python train.py --num_hidden_layers=10 --head_dim=64 --norm_place="pre" --positions="rope" --qk_norm=false --init_std_qkv=0.0208 --beta1=0.95 --lr_head=0.00638 --warmup_steps=200 --train_tokens=1766000000
MLP neurons of a small language model. Each row is named by its layer, matrix (gate and up: input weights; down: output weights) and neuron, and shows model dimensions 160-287. Each number is 500 + 50 x the weight over its row's rms, rounded and kept within 0 to 999. Numbers have three digits each. A neuron's up and down rows have the sign that makes its largest values positive.
After each neuron's rows, "fires before" lists the tokens most often just after its 100 highest values on Wikipedia text that the model never trained on; "fires on" lists the tokens most often at its 100 highest values on Wikipedia text that the model never trained on. A number after a token or word is its count.

L4.gate962:539483487574545460476479516469539502471446496538543472437478554644585490480488565547519532484452425482483503457527557571531492547503536586493450502537456524476497551500374571383575436553460495504460370502472535456485487456521403481382545450441529469506464617496485516486677525516573533444477511537486555447419452556442630502568391451515542522408504472412480547505478525532494539539513
L4.up962:442465474511486433416547431505584544564419498490545391430510536632435458500472426547497534514489421476475405499527488555450469488445481557513519497485493529441406496460422530485462473525476534487444392485473509498503546513513487516366449462482461513461571514433503435436522539554486436452534475485462492553528526583372550549547434491435563531469501487486501567484361484478509491554459
L4.down962:487492468504435484516454484504602527423556437429574442412533500470542499531499501527462491517483477401456424508455494559442497436434535416496450445530446485481447469463548480521535515431463513481431554572354454494516580653442476490561436625516538507483576544521505526600414486595410473475523371485472494581573544521449426484447484459511520434465483516539598430468425465481494456484431
fires before: "\n" 69, "-" 11
fires on: "\n" 81, " |" 10

L7.gate552:537510553503504576551491522493484450517522487466507570517593424454485552436666521600408452582497566543508553490469575478531471503599519384521521575447433442449569487571509475522440496590540365477447455509521582469608553503555469409431500490509504455405378482439403457523479535564541562446557487484506474470447543503433419448550505466469571500474525552482473481555417433468545483535516
L7.up552:523525508445509535507464484506401450578512583439447588507422463514490524497566462478495450537426541606509538441548513525474447569541522407537555573569437393419524555523514559509534480494496412483442547569551514499516499479473485473570435535466398554480380433519464479501503505398579536503479443498495507525478485492444552486433443445463508501443516478555480433538449479492517511499526
L7.down552:542488512555488489519431475451485379498527458439558546452522456442512477361449510453472423519401465584497473564585537533477516542509550460520537434486460512499543531502472418532476515527568435474677541581507433453518580460412481427488509531525461537459560513558488472491517576605523514552470467505485488544482457370450476521494387430490516473505500520552476486558522447436444569519468
fires before: " |" 100
fires on: " " 100

L4.gate1299:494520488496458381582606421504510508456438406508511530419521429507524507419500515539451473523411501548489538540411504484474546395532581452505535486504453432559499513441482524464452514495521577580445527521458461460494493434542556464503488508525497603506509451498495544556414478506451542552629498452430521521496445500492446646557515493558479499518557480400466509540506396553472521562404
L4.up1299:480527439553497521456528520537462516509519603492469571511595504498529675513392474527446500435564430527423490405574578501518507602517502556567410480536446440475512573508469537459530450582498412591513455626387588531562512560501579474509570469503553493463396533488392486509543398506535512585563561493451494526463537496483504465486451500459512538633499417548579502501501528477590475523398
L4.down1299:529546490475474493581424421519518426501459393569594396525505442498470522479542548449447485573411418644613513445551526512533540460513560513490497518443564528573423522449470470546487444523480471539411498516480552464399560460449437538603475528505456586501489476523590456535437548485485502468528464521418512438532468474562439476567550564495550480481457454560594483459445458472512524449509
fires before: " |" 49, "\n" 6, " Lin" 5
fires on: " 0" 45, " |" 9, " the" 8, " 1–1" 5, ":" 4

L7.gate599:474524537558460463511563609503475489430523430567489476443388446443513512498505321499497476588446548486536516459484420539471469484459380476505518480520475486511522614529548556456518472515497512445444546575565454474561498499414405405477491517458468550493500527456457556597552501444482484419506486417458504473501539498460497501461483460573460481495528369549504505465459443520523358537498
L7.up599:508489472523466424520506511472530536532574541473522537529467517503542556544486518408513569565515563405491418606518465492543424499475445564564481453469500438521572510438443505548446587480551515494488503465545475501539438546426451460524571567435539509459511553602453448547466544446470489495583411532457500444506480518518502419451507442488528639532427538518463457382503469469519506389535
L7.down599:532529546556435438582546598512553479501484455582541460544623523484502516483462412578489476496548526564576496557523578532555541481511343499479531493525509582515479560519477500435567406549524550539575506579501508444557571403437450495383466464499501538497595565493523444413506543558472532568603498427429492472531583394496465513468549495508502538527489530513445587601443504488432459550607
fires before: " 0" 26, "|" 10, " 1" 9, "\n" 9, " Party" 6
fires on: " |" 37, "\n" 20, "|" 8, "-" 6

L4.gate457:536466503575519446604451473576540494576564542558543616482469500529416470507491536489577497542489508516541515490509558537478511474528493456443504557528628490492512501521475461527439533608495504473560475514478517587463542504417509586432459542538477527457505393391572562547548550456418506443492609543502471462538526587502504606582389521451507531437557454481466530543534494464478550529566
L4.up457:444406505541514508462501445566508556511517483530488412496550552516534457482457514520558501511420426433538497476537499546534453584417488483510533452410479447493545553479461470462482442470624440559539495531515495560549551455462483506446483657460489456476539471505568522526523488530489593367445541485484482458576583531518516528442464565551622551430658428447541503466493416457563546503413
L4.down457:472469499496584502396500510531516522570517504543535416520476526544565429399458489512501483555389471443457516505534520585555484527442450510541549518395470462473446557458474476465473452515583510589556474509424442563522528456459472477394511529503426525492563485506529512477515595566503523429484518502511504459498582529531472497497506529527585570433590464491558491409491481436469520489442
fires before: "\n" 76, "-" 13
fires on: "\n" 90, " |" 10

L4.gate118:454392456521563448416520474508464458534538479527411474526387484452529598461559491466573470481551524449554418442549452538476600462379450506533419510489457508390486493442529477546422529497611443498469540531498493471609604547491528452471464517501532498461447541527456503525515499443532450492498546490555385469570540393390546629557452618487553597568467484555518487530472509562460430527405
L4.up118:500469537441486457518479423463448417443546453483491480597531495496502546563488550490443442506464536460433454495413591622431475470534466588429471486509519507568460507407524397560524467474445523518521462480469506522546478531512461497458531521441581535486512505491542497487549501486483537492540519466620499483511518469516510465484525504586413511431458658460411568494507498519440457547519
L4.down118:433509404537543537484515463457465512504510461534419460435510521419563553514499565448563565501506544554498566529380466506510531480488399442524511581450498434524511460451508511439510500421507501493396500530553560458464526670549454558430476577461553568524481567404506473512570457470516515507537489526438435521540555593461575450491439504489566586585520441542502515558487533455516485626527
fires before: " |" 83
fires on: " " 46, "\n" 9, " 4" 6, " 2" 6, " 5" 4

L3.gate366:519567526451513536505552470489481537598482514476382595470536456460456500499491373508577491468545542432544546545585502410530459549500533465501481460514565592426492458549516543555452597436541474496488540468544480555487606564521509523504603410539513538523578442449563515403433459459563447498529581554525458513522469519476513461592551533491482490533565503460537520471476485523495532566406
L3.up366:613515545493428423560497584449518624485577483524562548519471505561569523454525537577476427493406412422491427468484447495508491561461556478527540470340504414509481491451556481450515521478512461542519589504512569486557357544573517429485528461513518510495467570571471552459465526479399538516527508472497374533540524515434491586652558523538511590526506550350478550500506542442500552416488
L3.down366:524547515477501650509467547582457583446533556528525528448432474484499557447495507501559532557433498433454483458540473498454557580504549549474521533540437468516513485503475456480470467554478575493475527507493452562479439456542454509479452525598424537546425494529435501563424487424519585465530472551483489511362516489542517475592488434535520466376497518444522518511449468522558554551549
fires before: "\n" 28, " 0" 21, " 1" 5, " " 5, " 2" 4, " —" 4
fires on: " |" 89, ";" 7

L3.gate990:457544485504432484597517499586600458431498617427508491473549462388504534491468448556455496479505531494519388521501532625488398552509497544510511500488429470515533528468479527574576498527494494515478491493528504531552475367378518586390547477561516554507484531558523500529508604473570496441581476528438435445515492477497521508490482362488566437517603570475475511581484470549529506558408
L3.up990:536461418459518482413544526573579454530447602523454621487576581399522520474449586543594438489467507415509464496520612582506382482478413499494454417485491535464448476412437568401547462595484517451495536469476408533447540421462390489553539579434539528447563423540553444561484540569505502508570499563505474452522526525546492555518481552455517517572464524544490506502432394570497620492485
L3.down990:525444502520411467574433476519491541447564515514522487520512491462517530514479574511539454475455511420505478518541534505519456525466587492433464529527492503435517598523554502525545445506460527532545564544503539482521494391436463550535527570410483611448521572458380514411486614534450487610480534468495631452489476577441566507512450568544545597407397507456490583576436489534460534531471
fires before: "\n" 70, "-" 8
fires on: "\n" 76, " |" 13

L4.gate205:553521472450491442569493493472595471521462389511486489577526499486495521476532454451562473403482456392496376472521487557482445469558399478508527573374569456508457551466487561484589437469457495466440482478508461450518545465421539492507515492524509461502505458518536489456535528500484530407579472477494413538507571530513513548510532530441508490471508542467461525471550410480501585490438
L4.up205:516481490508529565423447447446559497561527500520488561502463437502495462488499460547559563473535610458428475471538509576492563492446491452525396451497494590438512606520477511620435516559499500512462425502405530453511514556461479497552509420490471524548428484527522505586476491412521467515478620459571475481573477463486566448490457406546491619492514422485520528499618458515454513515456
L4.down205:458501553533418535541578525536597559574328539467527544486512510505482524520540466479506528470521496556518504404483531505504485477586487504597516553376519439519503500420547525417554441407530571459594523497439542499537453536525510571389434510578452542469374477479519495505531546527470517511607447460507539517575456456555502421479533506486574470455443528498602517494512478528495507509519
fires before: "\n" 26, "-" 19, "|" 6
fires on: " and" 47, "\n" 28, "===" 9, "==" 7, " ==" 5

L7.gate109:558440499486470509419442454534541429491548612483504468485446530546481512481500531513553573549492521555563456525401508485501418562489481506598493479484498488479556486494489490591456561559573586525452418483410448568502552594511495520393538519455581471576605521617404477461438480526517513525510466468540436383513545489416545439493616468556458512572573581589453497433418510469605507549518
L7.up109:454589557528490548506619524500498487506488470524497389491471511421557538514480509457520479499400485543514548511531463466465463477538504461456430513620563492513417421511558401475463499521514572543516475538517553528476447464493512442419576465476591524557475461393385531464499464509550568508453451462548476486493580512505587416543547462474428483398543623464526426527442480431508553480478
L7.down109:517454568557460417534592470527566503522480457500477392481524517538414553453410439575543502467511485482515441477561422398442478565453517488507411479536530514550612532448500570610475547496570469482488416560517443485440453389513490573513465446520622427502542446490415556462587540549500424505474510512548486537480473547468539554489501545459539567516547563459603560424442468515510434513445
fires before: "|" 23, " |" 14, "|---|---|" 10, "|---|---|---|" 8, "|---|---|---|---|" 8, " 2" 8
fires on: "\n" 55, " |" 10, " 1" 6

L4.gate1165:512451454477498492584540518429434531473513450571455499547403460582468355458481417463454542471534489436515538503608542526550479494517452552487559488539354438566527573453568504485475428566476447559488493434441498497525552428492561446439496536524497504440482477490404448490516480494558537495457452445402465476507481525547526417339469444568496591454529533482520530487384527550496438519456
L4.up1165:514557576418498492531450516496476495569505558550583433529456526503428478468604449426505527561523510547443561458475406562440560580526453438550600558515536477541522428398397506463506612592381432412503509471504536517486555484466499528469577512540487431527533489428432347517434509499573462439538464487545551487503448495546529584556633538417547581496504542580498526435549505529496487540526
L4.down1165:511498500494559579491463507557475524463495465489435510485433508581481528499466535556437558481584462568565493537459495499520579482402437549433543441496602469534524512544544529494552440604477485458515467477548447565471605522485498489583538499495467384521500459525471514549511532495528480507556473498490510450462461617545528610462503532449524464475479434596497476500436467525502488547514
fires before: "|" 82, " |" 4
fires on: "\n" 84

L7.gate975:517540482519525526524545564490449465507440536525452551508488471536471514538502526506470426491426477443449513563516514469571507462390498492558467493449564609451521568472529481473510485471553519451481473457628549444465466498441473485431470581550423587482538486444560508541517375580507572541574470463474560410552494495481480536435473551485544573411447506512493571466473469522612485487501
L7.up975:588507387503491519452405545525631464524530478503532441453480536491482531495504593515508517482516495525558531552507581490497481370355439521549505421581486515488495469516488406487533507502535597487547539509565501570405411453469523477483479537505489425479441563504416491482458533453583462458461498436486488523481404545490478505464569507504539535486531543566565592470499491463537493520552
L7.down975:469497501505496490620419445486498476556531466574544408462498521470457514501473458511538457507469524490544501525489519475505488485496549434534470451524475522528501507539446513501539497532512522552415445522550490456552479537548488514474566510602455505498451481513353476433444527484446540427557438446474497455543496574426577487520519550498436578413593497579516466552508497525503468556564
fires before: "-" 51, "\n" 33, "|" 12
fires on: "\n" 95, " |" 5

L4.gate745:532575477493466564470502490505496547505518535506571424428507532624578489429491528451495494529457439424442504503526455520566408453404509592507533568439438437502526599567546504490481498471544481509558488523573438584446512476401486559443512585524555463468449547528502477502500486548557481473493524436493425465474512620484468508463447418520467564346514473509525595479476451486590563473580
L4.up745:491429564462525522516528395471498559555502510487454511431520557547510420471496534427551536464481450510485508464516448560548491568515401478435511526478487447553454547535464460461505476474532487541570498513445425564496509499424557485431489556465567503566527538536562570532483536578503487368476560524522548479509547507529561536503495511501522471467613547460434551523474487442484513483540
L4.down745:483504568505466598413531491450497534511462453527561522473500539577499470501479539525556509484502461506517495510486447549525473539512394488503427581446532508513429425542500520474441452470491420574437478511525533521518476440469486541423494615469544507535531523481530578515552525588545516476527536451495470509567497523497561503570517440600481428453551514423412562535565492551470528481558
fires before: "\n" 88
fires on: "\n" 90, " |" 10

L3.gate119:552440606461559486461569499456631477502528449475515560449448529452422507517452460530472394442473513440416494499551465485549456538531511511507531510454610637509604520459488535434548473508512476474496535528504473454515515534535576404408511487545542514451520526512411533461463452562594488466495543478555545513483463552455539544552514551494557545577506577548585474500542541426510498500490
L3.up119:587462480496483537405561442473405458602524537538467526457523458467465555472534427400476420508477488469512503419559570507519476547547464402473518498496389522409461499568471427549485668573461444594458583645468514468534438451459480446483582504479418493480547566470497463558440441498469502530509549506565535582522571508478564584643492519457631564465579552507469511436592502524524561468492
L3.down119:436475566479444485493605532470577476477529559489549438416542502455407469539492487485547443456473496498490548475588556445536527462544565443491529476376517535506495556527451499474511586476533601548467468504444494436533465547531510430522500514487419519541566538530490455542501454527554454464485542453540508474474478534505567542469533585516546579574455490447561547460558534517581491518456
fires before: "\n" 63, "-" 13, " also==" 4
fires on: "\n" 68, " |" 8, "==See" 4

L7.gate748:527488476470488509413479502415511518603454452544503439536455572526532488539421591429502480437462436479483464484413431536508528508516446580435514482471432520472499503495442498476393503438514545497465582475516514492408389469401446533435494540525518536556431478495523491532515563623504507583505466543519523566595381489379564576501567499471494524519466449372454544408469482480420486579517
L7.up748:487502558558496417409504399498580461536540467574422610533481486467387510402543554549542524549493476524509512455482483503522476517439499491565533512482551596537500528488444540529518617591471598492545468478491428469501442594482460452449483485538462487476391550465535543458533519595469515505581540435466505589529490543437595581526582426486508486546421440434422519388469568484447398468563
L7.down748:573526525528404543501508447445434447460505489503532400505563413493416509502485529461631503546571409452553384481514571458475487489387535466449482594454546553417473494448583499471511453435542556514555515596554499440507631498480446436523549475498521523504580456505575454472499489533498486443525500618540435492439603497440499473539536518388452462501521512468485569487342542384472476527468
fires before: "\n" 72
fires on: " |" 83, "|" 8

L3.gate503:465511535477493431448519528602589482523586425495559445480462540560479443484501548464509483456666568469419554527563472559528486528522456533627508504433488471486494513489542500527530475505519531432517531478606493479469622494498466530401544527568539458468453537493519447513518455558532478534467512564540502557528579544573479465511457571515493490552514516466465513496525546427522495406503
L3.up503:467525472458429525468488494460413552516513508463442433525479562514546478543455542503528425498442396450473467520408428530476453541490512426470493528451548441572533502576524480532471417550668494520616550507472507511502415477523559410384470539556520542502506506497485490487497468525460461476474500484463469565565473554493432532550504563530542596609473514526531595523535583491501623463423
L3.down503:529546486550540477530485581535433533520538493520526389546564429573441427485498443427441505413580527569485513503523462559491441609493392442514548547489496453561461655520544518504468427517568530521455472511484520559493615455505553497395500537579521459478545456473552431462453598563461532458440432446552469594485520461499525442394563499507500522515431487458579472433567467451507534409455
fires before: "\n" 74, "-" 12
fires on: "\n" 87, " |" 13

L7.gate208:421509552516520450591443595391521499557594540504563427514480483515509514484525450433538523531532533574479420587509515545421564445453521496518542537441465630391436482538552540520556473466513515546519458474521533451546590504435512473512486508513490569452447514514414566495508487395519496565553464469477566492478509440504438554491499458539572425457643491494500536450589509493567505461448
L7.up208:560495501506536460565451460519508497537496519441473500536441560495596545540593407540628555563482521468436492537525596468459483492508460425415561491596493498635542491575572516572491426493497518414505444474487542558523456460498460415406594521462530531491456595503466458515565515404484530495504488522592553502504485530470523446527401480533468469528539537439488525527557560464410506516528
L7.down208:503602510517497535501479386500435545578593536517512466526512557492509478472522443541524485503434541556487512538574575588525556506428482450480472567483494459438465595524501506608538485577534491475580530505478443503596476598552485496438565486549513534533498463428466521517479500498438513530610480552448472489470452563434500509426558559492516466477541500519367504434598527431546534533506
fires before: " |" 51
fires on: " 3" 22, " 2" 14, " 5" 8, " 4" 6, " I" 5

L4.gate1135:506562492476493535462560465463560444540529514544570457511609481481556532420501473450560461443483543455472536544492494563514435436463432560503524374484473494503547509551523522459530547491534482544522483498490478536537611561423557442410463602541449469515504507482432410481503500452394604434458545535465480474540534515556600537502475558492515569489445563479432573494503406455530438516444
L4.up1135:607515436549499499460474568498536486546478432515529452500504536550520595467523505498546425516520512498453589515400575492543440430474484495533583438607410473489480534493455559607485537497553612546434523473521474548536572543532512464561533500442458509499579384506556419573507515465463524454551550499493431494592518533468475510526448489502551526427558531460385474466493415537490469451509
L4.down1135:469572473445611535465453524504607405481532495436531516550512460460507523457514487448510487519535538458497570569517550549550462513520459529600527438509492549481372476509512527486508478538520543447454492409600481516525570549524507532529526513432496559487548530497504455499477550477567525455513465479529416471549524541513589495482438515503557529497461500455498434505475448537507505419504
fires before: "\n" 75, "-" 17
fires on: "\n" 97

L3.gate860:546499518562471524487578420455462502519486441582483476524560510433460537463531454419534457514576514458437528513487455441549389473444547515521516474490465487501470547500578475541393541555555451471468539471567396520454523514450491530451503544510423463475421513527533501443486522450543455531547502420504525469450495534500482547472452610577536553564544523487618517503530461518419565516403
L3.up860:496487501549495501442494396463480488431501473467489505494553545444448500498448500539564521558502557447543422381535520487441373455514514417472546446451407529502444470415429538432466551545509456456517543429553286532461496548484513473427434470428521409523472498496612505548463438452500478471470514433512555526500547541502594580440528588538508549561490464402517533536486530537470579533459
L3.down860:530522505429532524472454495514575582482491488454461466455474499557578518550475506544485515517509566451538518575482505457491477535599452596576497494503524582489584462481527492511483400448553464549434439545415639477560428509605508479508544501494513573583496512519507511537540459519591564497533537501417442476492485467467497564489510509556550482457492487544421449533478511522499428551491
fires before: "\n" 75, "-" 15
fires on: "\n" 90, " |" 10

L3.gate1260:504471427471480491458548403538543525453475438495455470507427556483515464439487467504529457482435383488510482397531478539478435431464532474429471515471564537488538521519449513567452541392552452515529510437447432597521511491591511497467569524503515396511492512518451505450582464493525434433518475479467543418425621593541533527488542439470476549446549499442561539463515567543453544506533
L3.up1260:547496483538461510548513339437450544482522476529486402587533535508422474526529489513426492500462457572414440371456498452552432493433503426528488529454515514522461449465591468579440512489569439523438591514584417514476572536481514597492508522553541469427429450581556517522462481459569497433464547513525448488528443492505433450569535489509547585480449613497496547510482469405508461533564
L3.down1260:525491603449406523406490575563552534450548453547402455560487501530519480441467527506544510473450558473523501604495482528510536605495462508506477422448547525495558427464447505488500523518480541501566477526528533487503473470455503513397379511431477510483523502573533461498513411414441466568489480530604518515467455434533533474504468476605383430539523423465502426464476502526473520456525
fires before: "\n" 82, "-" 6
fires on: "\n" 89, " |" 8

L4.gate1280:428479527554548545589521440545489450542501447548399544528489514510545452528445523465519527529535486437477464476540542508442505542438516512423574414465535560488643534549495469488368521463549438495531503521465542536477532492495482483453554506447501524488494465423540559523498462401515529532477532460489492510515527545530497563459452612516593492494575536500470460497443549496378561500422
L4.up1280:498487466493490498546556363464494497545540488589380506436514522524446490507435480522480487500540456482543476539520518470491456478457527415390561501450621465464589553552504568451419482497584383417507512501533494592542494526452520518478551544506452504466503501467528500485535481401492430459443551452532573464515505592480531617553458582442537493516590516496439566497514528485444543495428
L4.down1280:547489537528499467545447441493499477457488455427402687394487506529442485559490471518527502463489439513576505500465587467520486548514513472470467512535595523468605364541486575476475525499478420372508517490465586568486468459431453465495516565455507385471509447462537533567561468418581504510512576474502552524539494547473479529499482400499487450578487502506419503516463485491467595531378
fires before: "\n" 79, "-" 13
fires on: "\n" 91, " |" 9

L3.gate383:510542552552519426513500522578521433579527447471397462426560495484539526448482469515511451450459444535487519466548551515522477472479424569520524445467437453516486523535465465442563458493518535385540559581527498395415554517507530519535497462515544522540500425490531479460435527507449471475510525448502489526539632556432445461539478549519423431422524495473486478469519427491516565508380
L3.up383:416501438440525516517506478479523503529468519486502578491512574462449451480487545531498439496439582559452563493631428500547535493474514431516466444474564459518507493519465509469449492465443555551516421502434419623538472491382561508482508464451503464547503586597525472535510607548537448528506481526541522518477455505537531510465508490525454540555580470525526557480575529351523504570552
L3.down383:526517588566407419460450546538491522566575475569482480495528574462451516405519553495496525470509441493425558446551486539471512411391469491493506491409485545595511481543468500396493498479456469503473539459473498548393495544415476485457417460447563501554566538567533479519540537580470434417436443399512457565526514466548520541480523511482517468387533393394560494444517513517437556407481
fires before: "\n" 66, "-" 20
fires on: "\n" 89, " |" 11

L3.gate297:436519502534507495506494384568346485465501529523491506492486566564465432479517494518543458569538587493575419422467477491492504486446416557481539569485496426490424551539464531438504500452576500475363476385462440489472488501521495485441441574497509461519583498427489452474572448540465516489441476491472523473501683519503565585498418500484527539479575488432579489513467477539512452534456
L3.up297:424452520528534414500525447540383616466589562497415435478477523547373456475494528525431476483463547443540448535513491539522612500497547474472523470414436511458508486488488520372403438608532509457410482496484481529536591528478636525492431526510500408539440472468537422486486543503610418492489508527529492452575605527507495526467438484597537528506441425487469475552506487529486438516495
L3.down297:422499561475517485515528541381558567543554501545560485492562492436506528419443464481497489473498486484525566539490548528508586507507632451501479527486502503428660422487381463528533487514492513526543522548561518501520494522452444510603471426479433521458484441538460503519510489478495445510531494498490586603569460482470468407405448508520438533479504516496506521507513443520478508532435
fires before: "\n" 96
fires on: "\n" 99

L3.gate797:475464426478440481403511491579503405452458522461520526463412444518563474566592520530529477472544455492453473418556479465592456471473516445476544339435445426491420470458433567461445479497516513459455482502482612501441464438548575463449473452479519557499451432380477418472528495487481533427546374526515509453456555485509535452489478506462549486528506493443437481495567484521473493548563
L3.up797:490474523508609504484456477480509522563520477495437468557511424497452494509504428590531447558524473483599498447603440463488461527497479494518545477395515589466513489463421524551443527455564481402450469463460376481401528523455429571499573395502474557402421460496570546536541555460475463596504553460478451511531595547504525578503497526541554569519500492490471528412513527453524467582546
L3.down797:485525469499477545521594553511494487503438511540482456509478502545481448566499514482522442500531480498524588428557507501534397530509554511473571505431405414455471506474623517502474554477501435501514504457503569405537581490452442441487402502563565513482524538474505494473447385544482497474490504418495487424475476501524534469501463573469481577523523467422552499388455483515507468581476
fires before: "\n" 86, "-" 10
fires on: "\n" 94, " |" 6

L4.gate198:447500438636494492517588418518484449555480516460520551515481414456512597581579517384456487462460471446459506524538497554463440491456526499538417424500446547481504462448539462521493514546545529543424516480556504459554545455508552535392627488554521410525487500487468454510561496490520458518483569457586512544485474476537479540502494450494505569486544574525524456497485502519541342496494
L4.up198:473451428559484529492503425609421486511472508464507462510460519597502492496542504453525486516494435517444609518424463553547501333520473380588483589448525442481461521481520464485429362499548532571490520504503560491454585508563525401482460547493499496499516559547563582499583477510516492509457491465470461540489506464492407575432436515505473560535447466425550533450503498456544512597651
L4.down198:489463515498427595471527496541435540524452470516517518497475472510556440470548456505489466469459515495414519506498465555569462531454434560527534485504428478556556482499449462610432397497595510481500504563601626536551536455531453400530532490557479518566556594485578509474425539442520466496517427433493405462456543467528516479558485479537511480471531478425502541489464491478530402487550
fires before: "-" 31, "\n" 10, "iary" 7, "s:" 7, " February" 6
fires on: "\n" 33, " |" 11, "ent" 7, "p" 7, "11" 6, "|" 5

L4.gate1203:431504566431472586481538547471413488494493393457447562499473563500523476509412553440449584471546529422529550384548578432509536499494439400429444563445478511543488517462507466423483553515574545522606489441518553469473549599413426504500540482412491415501436575466534493486538450531579513475442480489458558524520434501494546546474507584444530501369484495426566533453516495453504461567456
L4.up1203:471504484489552439589438440598405481578480447497547424501500510495477487526416531588552468558460565386452463548518537540588500425440491496523529471544581500477460581457580607479496477453517553504598477490512384505448467486500501501401448468482500481495539515557517476529430370449476403547524509553477509537481394556498472500526382471475490508520490509440612527457464416508491512501491
L4.down1203:526513514498433468507574458455418575551562477523507480529530514498537535465484455456560584559474471452436471469503621511579490457525573481468469473460594560563485565497451484495524589498538612462478583512664506585409552450551601490533589620509391436580430518491492537397557368469486519442505541489558442507575440536475545513448497555564535441478472520354485451532486455500498498467462
fires before: "\n" 80, "-" 12
fires on: "\n" 93, " |" 7

L3.gate362:437520519517520493477567411571450506521542477506491578443415465545543448500481440592507529550575477436556600522510543434652420485446516435498481485445484516526474467507563500378501380434572523476549497500574537466443485505468519507480537446440566483545469447506466479461495505497544523567493576471539491458477469534577401537524400450491529552439564498447534435479482575429530545510478
L3.up362:529538476550556520527556556517508436478585433553451455550445483528534413541458447433564520498552558504573435546492463499496383541430489611529540449493524491516526494525479526518438433432487523593493572471514368466474481464572452521437612522567489518534489481434460507466501540531503488491464427521481483517483419569579483563472529474535535461550523492506508569481431524575597514466510
L3.down362:434512494491428498551491580521453472490418474520466460495577383517519529527477602517608558486510496445489554431557614552505466490550462469564482474557532461449509574497498408499541606457440525483470506511632442603504582463579504530547581572538542468493517476465433454577463516447529566408553532520507446515512507397571463481490565508638473515421471569481492540574566527564534503545558
fires before: "\n" 78, "-" 11
fires on: "\n" 90, " |" 10

L3.gate103:427509550522470506587558482564506521506533452537450489593459600460480501547479494565558453474479477543516512465532476471455520552434651488484515435478573496543481606535473511544495514526516538455527483498488517558598527534501459553501548463465471524476556474466558512532554606399458486482467468567565535418582524574500595497493528593512515476543580576449483596530526588532521524608441
L3.up103:382502519489514531545433441561431464545556565517447617464492502374530483492531516529649534504491426502565460501584526532464476485459526437342501544481561453464571456543455526360508491564481523540475501525598439557583487519423394515494610499498489439499537555454527593483529561498468421483486476530492487496477528581481452625501480662500517489506624552471508592554519582526468553499400
L3.down103:463504454527492499506474484553483497441512508461452542493536542372468525528447488489521449507454434457583482487590512455386511468464547484368466486517499502439542483592494522546486496418553404414500550516458516568507519518441460517516571442529413492455556462559446624526564479442413507526423489535557497490484514615480568538522475547506592534509493535433436588504498490527520546537446
fires before: "\n" 77, "-" 13
fires on: "\n" 88, " |" 12

L3.gate760:442473525384421446409446469503561595494544557551464496465470500479559521519531516435468565507509471513495546559483541462524500613409496507505605520524447492432409462568496481529516540442519448592611466533572487597558472468470443508415595590560449522566495515455461476520465458516577449567496501465438440424547552553539491481489535532480474475499444530496475499503461571518592469486465
L3.up760:455484605464383473446524422482455523455535458503547451493560464575475541489510550480578546478422447516601470436501437558434566437460483556456393509510495558605579656530618583492467566454527556488520557454450582520486418503538432465416548546532516473460596482507404569471541386520388459425439443507474464547536573534547553567474443566534498584456573537492540442512493431552523453536482
L3.down760:443469462477429543502514472440489456531518483401488410452603628497511500580488397432484399555502562603440473529489525553551481516465533419541508400532552507440450664525438491635483471534451549487465527455586501485461546562512466569565475589527461504494449528533600525462489503534446455442447480526537507520450508436539428484476536508543488468446444519484473557509534463502569582504540
fires before: "\n" 89
fires on: "\n" 91, " |" 9